Weights of a small GPT-style language model, trained from scratch on English Wikipedia: MLP 448 SwiGLU.
MLP neurons of a small language model. Each row is named by its layer, matrix (gate and up: input weights) and neuron, and shows model dimensions 128-255. Each number is 500 + 25 x the weight over its row's rms, rounded and kept within 0 to 999. Numbers have three digits each. A neuron's up and down rows have the sign that makes its largest values positive.
After each neuron's rows, "fires in" lists the words (lower case) most often at its 100 highest values on Wikipedia text that the model never trained on. A number after a token or word is its count.

L3.gate295:476511479496472466493460513510551471497466493495488464517520546487480510502516474496498512479540509533490490512514533503506513479482506498468523522508482458490479501498451562475510492513534483506499513463482476438510502465497543503521492476507560507508528514534528504493492482500518478520529509480491516553533508512487508552501576508501501525493506483457511503482477479514507553534533
L3.up295:514515486527497495476493476471566502469494508529475505542512520503495493473463538470504465567531526498529466493459542499496509497490519490482470489489520543447465481491512477480503518503504492524527506453447493564491521477522500522471525473497471496505507475551515497527460481538518491512495516481510481458499487522511491474506502530510546492512502484482470492480539469538497489508462
fires in: "over" 24, "out" 15, "across" 15, "sun" 4

L2.gate305:472533515496471497483538560472476535505502467509509504517505464475482463517482526499532489550499488534478478496487522468536468465491498507536506512508498526498483528457475491455476542500498502504494489516471533523453523490519498507523506484542505471487535509530493510488485515513501527535524502496498455497458498518512537508518487521460521524497504482449519523473497552519524518483479
L2.up305:489511464500475500438481506497518452456502469528486544479533460520529514523480530491529521554505494531499506477480540452485465502530492559543519472527544481508479496464483513490500491491526494523489502508478491535484522505560506475468493458488550477453508510527484510532481504539489521535513513469532489509493495486472478516465452547487519529530523515448495534487496461540498497461510
fires in: "out" 49, "attempt" 6, "take" 5

L10.gate300:501575496503521494489521471433480464506460498477503503470471517485459513469523502534501480529492513492475510514530540523470511495481457489493468483494466525486498482464477512490484488490463511525493482480529476506513524493520484488506436502511488508508512494471496526517508526465528514492498472491451498517523504466463486521494478485470526468473518555493495517530525494506510469544496
L10.up300:530487465515523527491419466536520487459481512498484496570476474504515458515466501522511542457510502483540504505529528521494470535499492525496511498506550478467513447512497508506503510508533521459449446470475461513495478511540530519488514518462505507532550498494528479447523510476510461437486486514483489502467515505481521477533527502491503507478504508497491519473516489534451513501452
fires in: "the" 37, "until" 10, "to" 5

L5.gate147:500452525488505491508489492467522504504541521461536492519484460494524483459523530470525525519483538520448452498476449492531519498507505547513556452487498496532533471507500462570545494497484456508480490495512501496513566518505490538527464495478512508475510501477452483476466481514520514530531520491478519511515484507486499474516500511489469513488552520506510545492508489546534480528471
L5.up147:504498510530529512492511460528506454518547559509565548485517537509536547481535503546481494504525522515510485493480484463530492478510546498506517531492502537486490487498488482482546497489497501476483487495492474462537475545476471499496496465472489497489537486488480494469529478457480499535478504487459496500539513480527483490506499473510529544524522497497447514511467439521496458490484
fires in: "no" 29, "not" 15, "noddy" 10, "abud" 4

L8.gate75:481525499499497503495480452474484476475522501486506530479521485517486474489505488478485526475484498543501518504541494520479510512517506501483499473505475481436514560432493486507533567512520501446512545488503502487505476491499547505495512516484525498484541486541486538509537463462493511515461522476482526548505467509464493498491457540484513466504497467532528481536499494510521485523462
L8.up75:470481488524519508483467488468493507513476507518499461496510491529534510518521481492489556485503536531476513487479498479520476476487518466489519470487502492489487490497445516458489504515533476505486540517468453539484497477545480498484524495509508496498556509543475464489511533522553486428476513502512525477523567505504513494525549479503490524533485511479505496449514490490482463476459
fires in: "to" 55, "de" 7

L8.gate388:499497482532516488548519489523520515537494464479525475523513551497494469509514512559492500486510485509513484475498506488501502493495542485528495522512511503536489533516501490471500476513486481488507511485487489517501523459496530492464474510511462475513518526532544519480510483494482532528501535493424491464496495434511464455542506484464505536522495539489468507513489506469538513533523
L8.up388:501474535517477520489438494477522493488513515439516467464444486500509491512482530527514492523523471458510530482539509479504497517489518490518498466506491477561473526482496534474475481534488458511518512499513503528487509489484506528490486475483483485519501535517519482506507514538518473485546519486499513490517512520471512495485459474494465524485523565513461520527487500506464535534510
fires in: "the" 21, "on" 21, "along" 11, "of" 10, "up" 6, "in" 4

L12.gate118:451473523494484531502491502465446502525493514497501507537474462522486491484523459481499531480446492512509492517506468507555507478507481527493491525507536489523519521494496523495546495497527503528522479520500494511532532497484495457477498473524450531489507451528457463516548455534519510523532505500484474470528479506485553500490574478459517497492523526472477507481494466484474483509462
L12.up118:528554494505470514509500510499521494465456520479487509496484537497466503490503493523555492482481490535494469476473534498512503514556525486519494507475485515535542493504516495534561514490481484523471501491486488490486513514468476510472488492515536477483515480533474477484525507606448506506501499484525464519489482460482511505495492529481509492511483509483475473516547507524501492520461
fires in: "not" 32, "would" 29, "t" 11, "to" 7

L13.gate168:479468528483503477498439480480492523535506475528482545512507498515504510491529508524526509525532532535489431502519483442505493511535431480491496472497490490497504511491497560525526501479494506492523481537492545488523560539489477525515460474492508510484488494471496513488480483466504504510477475534457500472488516482474505489564500510517496534530492479503513497533518551471488463478504
L13.up168:491507497497498533523528485497485522503533509490488462459541424504505476536495480474490503503481489506473486534487540516467502555483503543485532530479490516496501518483573504459458506444516479493514509489527501446528480548482497466491495498497529475494500530525452469476503498416486528474530510538495485481518534504528485485488500474481566430526507534455511542529493488488518524521504
fires in: "a" 38, "the" 19, "an" 9

L3.gate344:500514521467491496446493478496474521485476488507486497507463511502462503526496537497518510520501495533518509454503509491490539507539480536564495491519511487518505479446532512534503491575472483473517515509481483537526471474525477504500494527503491516519494519486441489513514476478495472519515507489510530498519535446535531509473494514535513530562519467501506505540535486467528527450512
L3.up344:544444523486490492501534460535534531441505505505504530504501514480456500444494502481477524543461495543507512474538542484498535467504513514547534488514482531488502500489503514519505513515494519453508513485516527484479511525533489494484488579506543519499492501541520485545465482463511507506469555483473497475505489499509518510478497493478490511519478483500570477460400478486495502587535
fires in: "men" 16, "people" 13, "women" 12, "american" 12, "those" 6

L10.gate55:548459478495502518496479499507510513499507555470480518463496505526502507445507445519512487469472555482515477525525491494492474462506475533473493509510517508500499503453496490509501504525552521512459508482467501474524541509501503523500559490474518509459518463476530471491500496465465521515488477529524504506513531492441464496511493479481536494464492497448509509500509516504460529507472
L10.up55:523482523484462467531508507480503499506526522483494499492519483526450503519473480493493507506478533507466496498516488509531504481522494509474500509457467492533488501506477510466463551461525504489498522484476509499516487534472521506474533485522554534482492530454490512490514508435512508493498473505503460449507504514467503483552501512476441554474481497483540484518500505505543462518483
fires in: "the" 43, "for" 12, "was" 11, "named" 8, "an" 5

L2.gate52:490565532481470526527473492514520512465489472523494469484475493516494543482465480515527493515518473497493495506458504457541535513513511505519532519450522535503511522473500491521531507449518490486529456501528506465451532477488507539497496514519511497523471556508468466540486499474513506537498534499493558496520515545544544492497494499451497466490505496480514487486543473533468523487500
L2.up52:484520491502515507500508518506510477562529526499455525499521443502478481506446479494557499514489500474475511478464506458510472483480511525465477469508519504489502527446559455531512470473532486550494501480466483490478503511484499506516457491506511470503494495494491495455515522505528458543504533487495550473500536559510536504467512506531526508541507475506491499468521495554468528498484
fires in: "used" 25, "use" 18, "taken" 10, "referred" 5, "lin" 5, "using" 4

L10.gate349:463496494485478529510494479492474469512502509447518555492497477519506521491528524466511495486502545499525504523476459462478499534486498517488492499529498532521477492447506519507532492506517543501496483502493541491514513475503518510489473534544564534451513487478468458466520505501531484506473472478507441480489516539524495519460512482537504500462480438510519502465457474451473496537470
L10.up349:526496471513521443508494497494517470494524469477543503518481527465498490517472506452499518533480527527468544516512507478549498461491485519468545450515460523483482486503541511571522524507518520496538513529497498513496514525489478493497530476514513503535485466461487503509458491450527503523498510537495499507504493541460530506529483479515529506456514509507539518475484542486478505526487
fires in: "her" 24, "his" 15, "from" 8, "of" 7, "up" 6, "than" 5

L2.gate128:501458502500483541504502513462490487463475518497478485521507499511535503536499500513522539571530484493509512472460517536534510462516519505472504496530482497518450508500471543488530577498513504541515503533535481537495528503516470497487498483513505491519479513506531558528521489544535538468429511496517498497535478474480521464494498522500556497539504491423527496501481497471463472539481
L2.up128:495518487496489491512537487494459476495451501496544507468510511503515506535514495499522500486507467512490484531477490534492482493485522524502499476507467516481489532525499483462520562513515486506504500536455516454453552457524516527493506533495513545542548515494490554518475509474532508506466501471467518512530528543483497516488497433485464478520507481495497530514489469499452544496520
fires in: "about" 58, "around" 23, "approximately" 8, "almost" 5

L13.gate216:534479525478507512488502497533515509483516532498518498452518478485538488492488499500517521488528491486501513507520510504493494489505512498493528513453493496490506499471536489526460463482505520534479534533489509494483501497555494478530463509485498514500503514515500505474469484514532520449494440470521518500506438503499544496486544448498513507489514498512491448520471465510488521478445
L13.up216:512540471517537517483457526509497495520564486538513460496541482507516511515516500509500491464435496467462498518481536451500511487467530507533444489524498478500498519452517526551514461463540496503540524513501513513463532495497496459492499497490512510517504497480501513516483502510554547445484462487472495504522477509477492510522527516488515517467476526509507476464474468503504480512460
fires in: "they" 11, "which" 10, "would" 8, "not" 7, "t" 7, "can" 7

L9.gate280:512497483479452505487478519471486480516517516505506522520490520509501491435487496521509562506450483484478504498527500504509497528510463531516490493508489489494492521466515472484505521498542496498545523493477507509474494513487473510487488517502507502556557457506474550484533468509490520463511547481499484526502496518539515531468538472502480456452490486493492502465461466503510459519500
L9.up280:489499480540508506467436504514515514460518511525484530485521497495502487506473490519544540466479555484516494492514464494500491526518492478492476523493477506489513479474513516519489460514506469495510528476468516499511528512517538494467531455501506499484515522491470494528543474508493544526506550510510508501507521497504524477516451494501509563482503522477463458481505472442479472460490
fires in: "to" 81, "not" 9

L3.gate304:513500502480516477511518489489527477483497507457524480470493482523463490496510518516470488485512479467498504531543534462483518486551515489488557493514503484485465515474490492537510464510512500508501529493522508475511531540511520476479514477476455511495459488531476504514512559578447495502503516501453489463509529485512536530463506499486471496474540553501494513543479480539532473511522
L3.up304:507480485505490510510476505523500500499463539484505478500499473479478506543528521525508461507529534523517513451488436511475495502511534526477515509469479520560504466486458506530529515501467462535512506504497525469501500474491471491488463458488519484492519568525529508495500469519513466491541492495503513520493549522515507516540514442522522514529530462527474509516490481464461481435477
fires in: "on" 23, "along" 20, "off" 19, "down" 4, "together" 4, "south" 4

L11.gate386:483522496513521526489510525471505442519510511500512515495522502486536533500526548509489464533470503499492516499507498534493514474468471503475447497513511501474490494438492556530519501496548510530489483528515514520514481504529504491476469453490503507502516473497520515477484520510501452460499461495480523464513562501485483523510507502534520532510458550483502494472486499490542498513429
L11.up386:506494465439516540491505513494464471503548509502491433484473483474478502537496489511511510541469487516488506503497484523496503480494552511494506550499492527483523508523507556519507485473510538468542506515524509527509489489505502514492493483517529513504565474523500504529486508520504498542467466436462480475513486496473523502465466506535505499522499510476534497494481480496479477491485
fires in: "that" 33, "it" 30, "which" 29, "they" 4

L8.gate162:500493510501493506435510487489460520503491487531492499495491469511528476511484508500525488493524503510452488493482540457553478491475502491468449521525520507495569500530497466493513496522508500503506518506482531520505542504576533505487502490483503471504546495479496495506504475542490510533521461481482462477489510443512431506486502469475508495455472480503514506510458506534521507508550
L8.up162:467499510511495514438485512480520521494459499459518513496522479499492489543505517492500526507520474526499487455519509505503490473467512526463504512489482528518449533474479483493480472502507511532501478530500544508513497491519519492453490523537501512480498516505475421516492511522510464535526481459496479471505502412510531560525453505541462499505511511495431524466502484506498519534503
fires in: "took" 16, "has" 12, "way" 8, "take" 8, "gained" 7

L12.gate408:481543549509512498483474497466520498564507497499495538498471496490563540499503530534472508525470514501505485525485519507517489538509499502475547550506506512518513533518507508511558534468506539449514493481506485516453534528484529493486481541487469475476538492532513493476481495527521484512471549485547439488547508475518499524515440478536475516460516481502524508474542485532497503466522
L12.up408:473474481512495534493464492479495495522476507530476511524459472488537498502511512520479455479482539493550479536518487563487493499527507496524470482514449451504532549478509538516457508455493504512528503461512525494511499511456491492468492470495504477517508521479475533508489498470483485492486490500450518502508464486528497522487455503502526484559491536480511502443480527529512502515476
fires in: "in" 39, "to" 15, "by" 12, "of" 5

L2.gate81:473493555511546459491489517527487509486503487487496504528489501476521516498503489483493497492461531509531510543500483477537489504520517492435514477550490484506542507564492499445463524486493466489463493539497469484546480465516491514505495478506522508486476503507475501530449481470518453523485452471530497523519528495482514485473558474534482535483506479491492506542517534517571488517528
L2.up81:517518541506517480505510494460542544491511448475562494505503521459485538495484548507492523519536513507462529497489478504489472509517568531492520505533531545517447497513475502498525483471512481472493496503490542512503526510487493497503514444496500528504466524476476502496544459496494527454499565470454479486497512473479499459431489511488460497531506516491483456528505490485497512499520
fires in: "city" 21, "country" 19, "brother" 8, "state" 6, "district" 6

L3.gate65:483479485499499469505490498449474501510456461485482488526516535541489523531479480517496450500469529495489474496514503505542469472494517431505520465516510500449500499503490483524486460510563474505519466464524489491515480520466493489514512453488495538541479498496489493450485512489525445491475483460526496545513480469467524529526496521472516498483522488484504477476497483526499460522491
L3.up65:517414536507515489462456462553474506487485538506437499487520482506513457477483506454498542542513531464518498501509499516497537483520511506541455473524479513494506494501491540456490487481500528479508496522509464504499520520507541493472458489507507529517484504505489475462513520517454497497474512473491518499503498528478512519511475515480517498510479508515496485490512486561499498521448
fires in: "left" 18, "right" 17, "upper" 9, "middle" 7, "front" 6

L9.gate50:489477582527523531470479490492478510518505535498488509497463538521516489543519507495531503512514502508511523517542478533493525529505483486508461463494485494505499521516518493540530505490514476512480527508509492556486485517496503469481532466475496517510479534487448478507498470469536483447531472477462496496506500411440485509461483461494518486527547506485530530498479479512505535505496
L9.up50:473484506509505519451502501482464471485532544501546474524474493484459518555513479477540492551492516492497497526502526479538546514498497455529482499528499491499513554511549484487514474497458455496499489529531500501497499511518506482486484509495542537499517491453451429526474511492472464466538500506526514480495518442481485509474473511511505498514541525504505521476521490473470533505460
fires in: "that" 50, "the" 14, "it" 9, "a" 4, "he" 4

L9.gate183:481502508460480504477509531497479500485458487517469516480530534517499522504510507458448486490483543539521533509497476489502478510480496512529465505520569475495469445451507454558517529484524524476471517447476510464470508499515546475480510484500514498483468510517504510474519501538540465480477516476474507501472494521512508517477487525496496516523521471512503486462501511492502477522486
L9.up183:499535472489531446508509474465530484486497541494469484461539498512495455495475507508493501485470535481463497524495486522508491529532531494505482490491488481561487511472537503532499459492498543504484501436494481506503481479472536491521526462486489484468481509471493554526506485467502486510440518463483534500502463529479525513497507454520478532483519463489513518490471482559532472467436
fires in: "in" 63

L2.gate329:519488498549466470554482494502524514488501455504504517505440492508469499474496519464515550473450470561526492491537500469503494473497442482453512550460491484446441478528539514441479494536524500525514563478468468499540512487515474449526526501520474517541486469462494531465449496457491510482482463518487514504511490526462514509483468512454546474464502507468488466515521490527453494509464
L2.up329:544500500511500475537487538504469532508497499518494521505460463537488484486483505508482546496504508507524504503527492544473462500497483516468516506486491538510497514517503535483508468474491498496545536486515427496473494491476475499438545481514510514490513484501458525491470524477461470464526485473534496440465520509507489521477511495421534486489495546495494500491469516501485484521533
fires in: "state" 27, "national" 9, "club" 9, "region" 6

L2.gate372:526528507470523515477497479511487567503493530487474500496491507478480470487514522501475509513488493487459533468514503493489521474508490500507525486530507485523532517514549489517519523446474500525462500491475488527489473449530525485530527500506555509479531484461478463501485476469489495505537502500485512495492520528512492468498494522490507512523492453502531537459501527480534497497477
L2.up372:516496470511512533468528508504516488504488482511507491541548515522540486457495453452514475510503491498492541546503510491472490456459516531530474496516487510494494516504556512484511562488548490506464544520517490497453539491482510469489525530528492493492487488553480528480512491483493485520514519496479463528502521485512542483515508470525490510499509556538547491481483498473459519533497
fires in: "medal" 22, "china" 14, "bronze" 11, "men" 8, "women" 4

L9.gate342:494508486521550508492480513497445475501547540462461505466510503534482487511489495507522499542474501491509499516523499484481491509501523509505520494517532542501488473551474452524449527537495535467489478490498525519498537461490532485502543468448501515479490517491442516546506537492527508555494473525502515448497535474474493512507500540524518570533515505503448506480519447522484498512486
L9.up342:493533523473476517484490514449441505479542509564521519462494494483518510492520540454490491530494478476498485528502511525500482472523496447508504473488502527497475535511496514545456526504504494482468496480491528509493489517502532504513480524476494517521468516534484499529508522536512515522490470469482511455510562544468499519521524527489484529529531494478485497453467498524442475506524
fires in: "that" 52, "which" 12, "to" 9, "have" 6, "would" 4

L3.gate242:518525469536467512498501516519484531484478479488491461497532497492500468491478499479547486523480486514523470512526490531527471486559468490523523532498530538487432485523472526520474565486512465523526512518444523561564532515512489499496483515495557483530470515521531516447488543550459506488444496554526534512498482485472494509517493491500450503493495501517548497477457479526499483490547
L3.up242:514502498559466503464479517478456498464474518489535505500527453550531482501501528457565480491463528498535479527545498466499504484495497468551525506443504503498452500508479484516479531501521472491503506508535493534498537480495475518510494498527494504515509553489503541481495517521493476460489458499474498489532504486497509490456524485490483481536471523506493490475502463532507494478498
fires in: "can" 54, "would" 24, "will" 12

L3.gate106:449507508510478505543496548530474533557505541472533487476515530473473492526521494534490509491549546517532468482476509501442471505512543511540496508502506510480512535502530513471463483524479518470467498502464459478521499526532481523495527459509482484529509468476467507474505459493505497464513531516524489505498501478533441515497497489467515545503490525476562467495511510499505479518482
L3.up106:509516538490445520492478500487507508556448498508463460450505524516488496507482508477466463520528478518536515494529511517484513498503528488518511486472482503520479537484525507475436491555473474558501525487516528479511487488473512484492504509490451521516535512525533503505485461562510445529512506493485506507470509508546466491504465533504508516466501500499454489532507561522467499495542
fires in: "station" 15, "song" 14, "election" 10, "track" 8, "class" 5

L2.gate371:511499462466566510546508472486507485470482516479501469525533516497501497498517475482478518517492484502480498480530536488525493473502535484495489464482500508499502505471510488515474539563535498497498503528507520476485461507515506442503523532506532534543532479524484530466455515494495490517488522508501548469512502519495541472511506512516496506518447473462552494507512544429538479487499
L2.up371:495505494506505504505462536466462515533503521488500471447516538515521492549514532490523516499505490466535531502531496468533487534483507475503508542475490514557468500520507530498465532492420494467476515474528536483513504510532509518507484492498485482495477491429480483502461523517505459531493504469540509531518538506459486520500523507497474454495485501501471492502497529527546491498500
fires in: "they" 82, "other" 4

L12.gate295:498479504447507530536500517495523467483512510463561458518510509545526502507477466520500491487518539548466508482517497536496510481498477507467526495453490491494535503494460531466528522495521563503487487489503491493500530491515503474527461501467532472492478483477478541514539518472518490484466538514447481452482484516538484551519508528475516502485517478478495510481495505506508516516518
L12.up295:523456519539489501493513413474523501539509495496483475465555467550526506512512495492523490503507513559494495487453475484488490500485450451506495497452508506532504547462506504490430485494517508431496539514506490495434501492474506492473470525466478463501504474493508526500471510478499503541537504501506533517517555509475470484498547519494464494517464499524542491493509477492489499541486
fires in: "to" 31, "after" 10, "a" 9, "they" 6, "and" 6

L2.gate432:493508495451519497529491520481541467482450488486519513536502506469499465471513509498532501523455506454468537481483478492542469491519419507532501486470465517472533474482509512507490514448481468491475519492494460498471486472541491497522450515520530478507538561513524510488522519475576505470461492481527542496477500523509521522528495492536521508493508486492493498532512542447540508460520
L2.up432:471506478475504501544422477475479494512485507472500507517468474525508510548489445462515493493506482498509495500487500480518488525506453477458442525479497497488485451519477516502506519480503479523477470504497493467508508520490489462516463505517538550480527505513519522504471497488535515508478471514507512501520481524465491492467524523501475471493525470487445510529514506493526490523555
fires in: "also" 31, "los" 9, "etc" 5, "other" 5, "such" 4

L9.gate272:486555525467524493519474519483493505508468459469467483476459510474524484487504508475536478490522505452496528498453519480513493519486478485488481462506504507487520502506496537527511483517482457518508550472516526533490511489525480555533515522541514516522497507482496495536526529495512476512487493518485470470473515452493490455463512439458524502528533556503453491464471485520521514434479
L9.up272:470451483486519464477481464491473480545525498503484510490522524511481483466432495527483492505483517537498509471519494487532444511497510504500468517503456531521484459492498488481529466497528487490488497471498484483485487508466497502515486496497499501498462502497498495473539509487510520494515527461454530472512494534510440503495530510516533461471496504482441509487477495511509463520478
fires in: "his" 27, "her" 18, "him" 10

L8.gate202:501534474493548548521508479472542503484451528487528454504510491503514503510511470491509482502461488512522498559532466515555506484504512492504497480517493542442544493471536514507496483486495496463474499551519510489549484529493465476462506481488536471524487486484490481498495520457489489513496522468455506461534476484476509493523522507499471497508471509526509522518540538489510447513505
L8.up202:523503507513496526484509483471512482486488527521535475487480464470538551469495454528531503505528520528559495522478483489570565525481462478492470536486473460489493491484480501479506472523525537508493509525497501487480476516478496536502481508482477489489536490505512468511488491469513467465531531474510472480470502493479513520515471505462515488579459503516499505519512481507531480494502
fires in: "they" 20, "which" 16, "two" 13, "group" 13

L5.gate43:497472520473500539539506506528480494470516546477477482526504486508519516527505500544521527512506460527537490484515464541532502496504523476505488507501478514484519492481445502528506500446489504488534513482492547485461520498511491496520502517467459521486475487476453509475495551510492480508509501480502528468496481426536496506512527486534477497508480526489511482514516502503469522477448
L5.up43:457499508502511480461487506553515491499461481536470480538477487522477491500549461513480469514483487526491492519486496459511507470509501497482498500535526517519481461509504544559486480532477490480533489483528522533542496494535532534481489504526445469484500517527473494537542525470531523504500483534531530493541484534484512535502543520503515485527453508563473481504475503494491492517532
fires in: "first" 29, "s" 27, "only" 11

L3.gate403:482493470493483508538477537484511483524466501477492480509454555489512515468472494503559497499516503500517482516442526453514479490475525464511511561502472514567508496481533484496556471531525506522508514495539515509514525503523523486479488511463490518550485489502525493453501494455518493485524468494530459512468474461490535492493509445511497491478484477511484489493513441502493501536502
L3.up403:503509512518524505503492509483524468542464472499513505507512489502497521497540497464514496535542485465515513454444458491472516520484480526527545506506502497494516528503487476508552490510551545475501501496495490528520552458498504497553519499493495464479485511445499475500496467515477478442484497474526493505512474539496470445447456467494493448515485480492496477491512513510451526504512
fires in: "with" 30, "by" 24, "through" 15, "via" 9, "despite" 7

L2.gate194:509484526477508536561505494548476533495521424469506445510482503484490508478497505444508530507518488526441488499474494504501471531453514529477546471505523516528541550540474465477523496531470520501521513490532490517487529491519463503490516496430505506508484509530510481555531511491476511518517470516463497483507498538473497485531471494499502516470534516480502472516471476450504493520512
L2.up194:494470497502477456506478475507502500507467496501528474492481514500477470525476498442504500521483476519512488515497494515561459514535518505462527535517488491497483514477478499502532546500446548511464488467508499515515512507489544473484454492543506433512505548520526476471468498478483529500528483503460494498473456497476494482518485499496491478484534507523501505522520509458516506508489
fires in: "his" 43, "their" 42, "family" 8

L3.gate73:480505505485496533547476524520527465484506500487543483530498542495457492489493459562466545503494497506531504484551521535527464508522490442495461486464497502551511506496522517491489473491484474529470538521506483461493495537501486528461507489476565473507473509499551486511510541473494495481489486453542543519471474506530539479523513494499488511499508494509511496476470466448477505518499
L3.up73:471511544497472528498492508526489479485498505526496501496452504494517502550486491519507518480485516554480448475515502509487517489505460469497534476562541484474486482506494480525527522500509529508499469507488450515499479510548490532517488497452503486449462488435497490487504494513472510502497496495516493529528514507504495493501492478529440448469522514536535512513473445493510511507476
fires in: "made" 28, "making" 9, "make" 9, "methionine" 8

L2.gate344:509525527495518547495517515464481535503503531555540487480561444500538478517511494482484497474467487484473465508475495491504517529516522534503532491585518495500546484522500508544490502520518505514482505461478507515524501503498452490523485486495483517442509513504518496504485518517494500511515500499529476476540503535489520469454458492534520487510480481500472514494486467540532518517516
L2.up344:500481511468542482475489523524477514494464502465458531510513481472493484525529484528463508524472494464481510487510522485496496484474495549471553509466515491523482499530506536518442523498506513547523506430503476459501506428509507515486501529510520517456519490487529514513499493491491490499491506520514476553447487511508505556520505536511507488528498484478529530529488484534452471510497
fires in: "best" 20, "most" 13, "example" 8, "least" 6, "longest" 5, "toppenish" 4

L11.gate21:515532487509494515519485480487481520506508500525500501520475512539514476485453503510552517478483456486515527517493535501521493501523483485521507517467518514504559487419494474447521485499516487479523499455475496465494500492524453558531491526516453482499524448511513505473474464495484513410471497477509504534489532464517491493511515466513517514497519520497506482487538473482517477438498
L11.up21:475541506474478513536418528515472481479475484499508548478498505493482510514445506508494510490506472453513517489462493481492522499506518515473492461492524495504466473502494498501486472552532495484514477495522497504464511485517432512553461482474493493519479509464522522498532545479507537490523465509478477485528484498477504478513550531471500542508534514513491516544521517526482526514494
fires in: "to" 44, "can" 28, "not" 7, "must" 4

L10.gate25:524472530510514498458505511490513504490509501509512509506470485520555510528490521461539480486537514473497486465478511463482475510519472485491512488521497517539512498504527471557505468504469496459513535496500489477503473501521503474530496541518476522473478528430475515493466526493489465475469497504522491463523504457515517512529524487528503451503479516490511474477461533492466467506498
L10.up25:525453506505508487451498490491472465495541490505497558509468505484520520530465505517513491501487499510526529470513461516528495507500465494497503496491529492517496472508504498504529512518536549474527473482519489490480491490515440537478465570481513539550508480491510509514546537544505500518525492499507480525491481517491507542526459480525533478502527516506492464486472507503523492472537
fires in: "as" 96

L10.gate118:516507529500486527497485514511492489516534519497520511468496560523494533498501511514494475524501508520523532498533505522455476486485469513515522504452490501526492510506493505519521526502492487497489552454539536521521538520516498437500479479514495527462543526435470492517496490498476505502492523506507518455564492541488513528473503478514511506523497525464489468561467523504562529501490
L10.up118:504530502492489515498501496497490490475475499514523552484507488537498569499539519489480480512493491486519461475521500541510531498511516509517529522502468529531486481508514481470501488482513529518514503449468533502511560522491476480543511466539482513523567514486477493505476493495488488510519493511451487463540486518508467487462491478499546483538459520483531499496492516499530536513524
fires in: "of" 14, "and" 10, "american" 8, "for" 8, "by" 7, "former" 6

L8.gate65:520497475521483480526520508448482499515485478525508499471501534508522434527521524515484516467531539524497514498487489489465494476476519507496500455497456472490473495518482519506532494488527477498503517544469451508480482490473488509489480444500495477513475511466450572476482484479495504456487461474534479533505464510468468528513499483479549506479456490516486582465481534550420493515473
L8.up65:505535525495452461514545497505487508471496493517450515522499500497522523539516468483501459455547521519471503530477462486542487495509498499520521533519506510469481472519497502465537487483501480539469499496499471487554511510500488557494507514538477504547508448517521501510498513503533516518486493505508496479483490508522533492512480547499493541527458496464486518482446469537441504551481
fires in: "around" 11, "than" 11, "approximately" 9, "about" 8, "over" 7, "least" 6

L3.gate181:529487519518454520569495508440540514471547519489495481465481519526542468480552459501493461465463482519518477506469458496489486493527457513523489470485505518525513513469473520499505496500505502458504514518490433525518497494498480521523518537507495515529519478516462515511477540489497481449534512502518500489511480542482523494514498513472501528468449498506506528490480481489494513466521
L3.up181:513483491493527506521471473516508493543518478514526498496504513476481505511499521491478481504484520534509467446498503495510546492517494488485508562488511477529509489518529509461498492518519480499478448484509512531521482527463510522507495491440514472480453521475475491484494522485489493496548467508536518506504537476473484525488487504468494537455536531490486499479517464513501481480504
fires in: "state" 18, "l" 15, "u" 12, "w" 9, "uc" 8, "ncaa" 7

L9.gate107:483528519493517519511490497462484511508503497520506534486512536537473518473502492479502507468473525542511508488522498496505489466505523552518512499491524504503481519479528488504542570505541502461519488455480487482505487457492504523525504490481516509492492513532479529512472477508488480506497471472500470512465442507522591487443517532511496517480493511515528549496433559515480481494450
L9.up107:513471528495474464527465517475502483487485537500498517464527519529488493486510454456479496510503512515498522486526506511538437489543507542523517463509513541518490515505489515493527513538530546503461537442524530552517507488523464545483504530510534469505516485522484513497463510526537524495500471484475504548479473544463534535491509482500494494508530497534478512516495525483472527540439
fires in: "with" 14, "in" 12, "and" 11, "to" 8, "from" 6, "by" 5

L8.gate287:481493512498494527500504487529546493473481520471485486489470507499478492465564516508483529511508525462542518543488484482477483547473488474529511532494495504539476558513516442501509499532533492542491505511555496475511477500503505498482510511520510506487540517468513514520502513516519513526516550453499516462516542526470519438534526478511506531491456509522473498530487497561519518508451
L8.up287:489556540501471500527481499433493477569527551528504500490492511515482516477492505501458478530514518487505516485468500514514489548462491501487516496482508493545551519472462469477558490500492509521486471532522512489513530529495511511534484532521503500529475543485469504533518526540502511479517498487457501524490493477497506480527505508490545523504509485521480477524470485514487493552456
fires in: "by" 47, "of" 13, "to" 7, "defeating" 5, "day" 4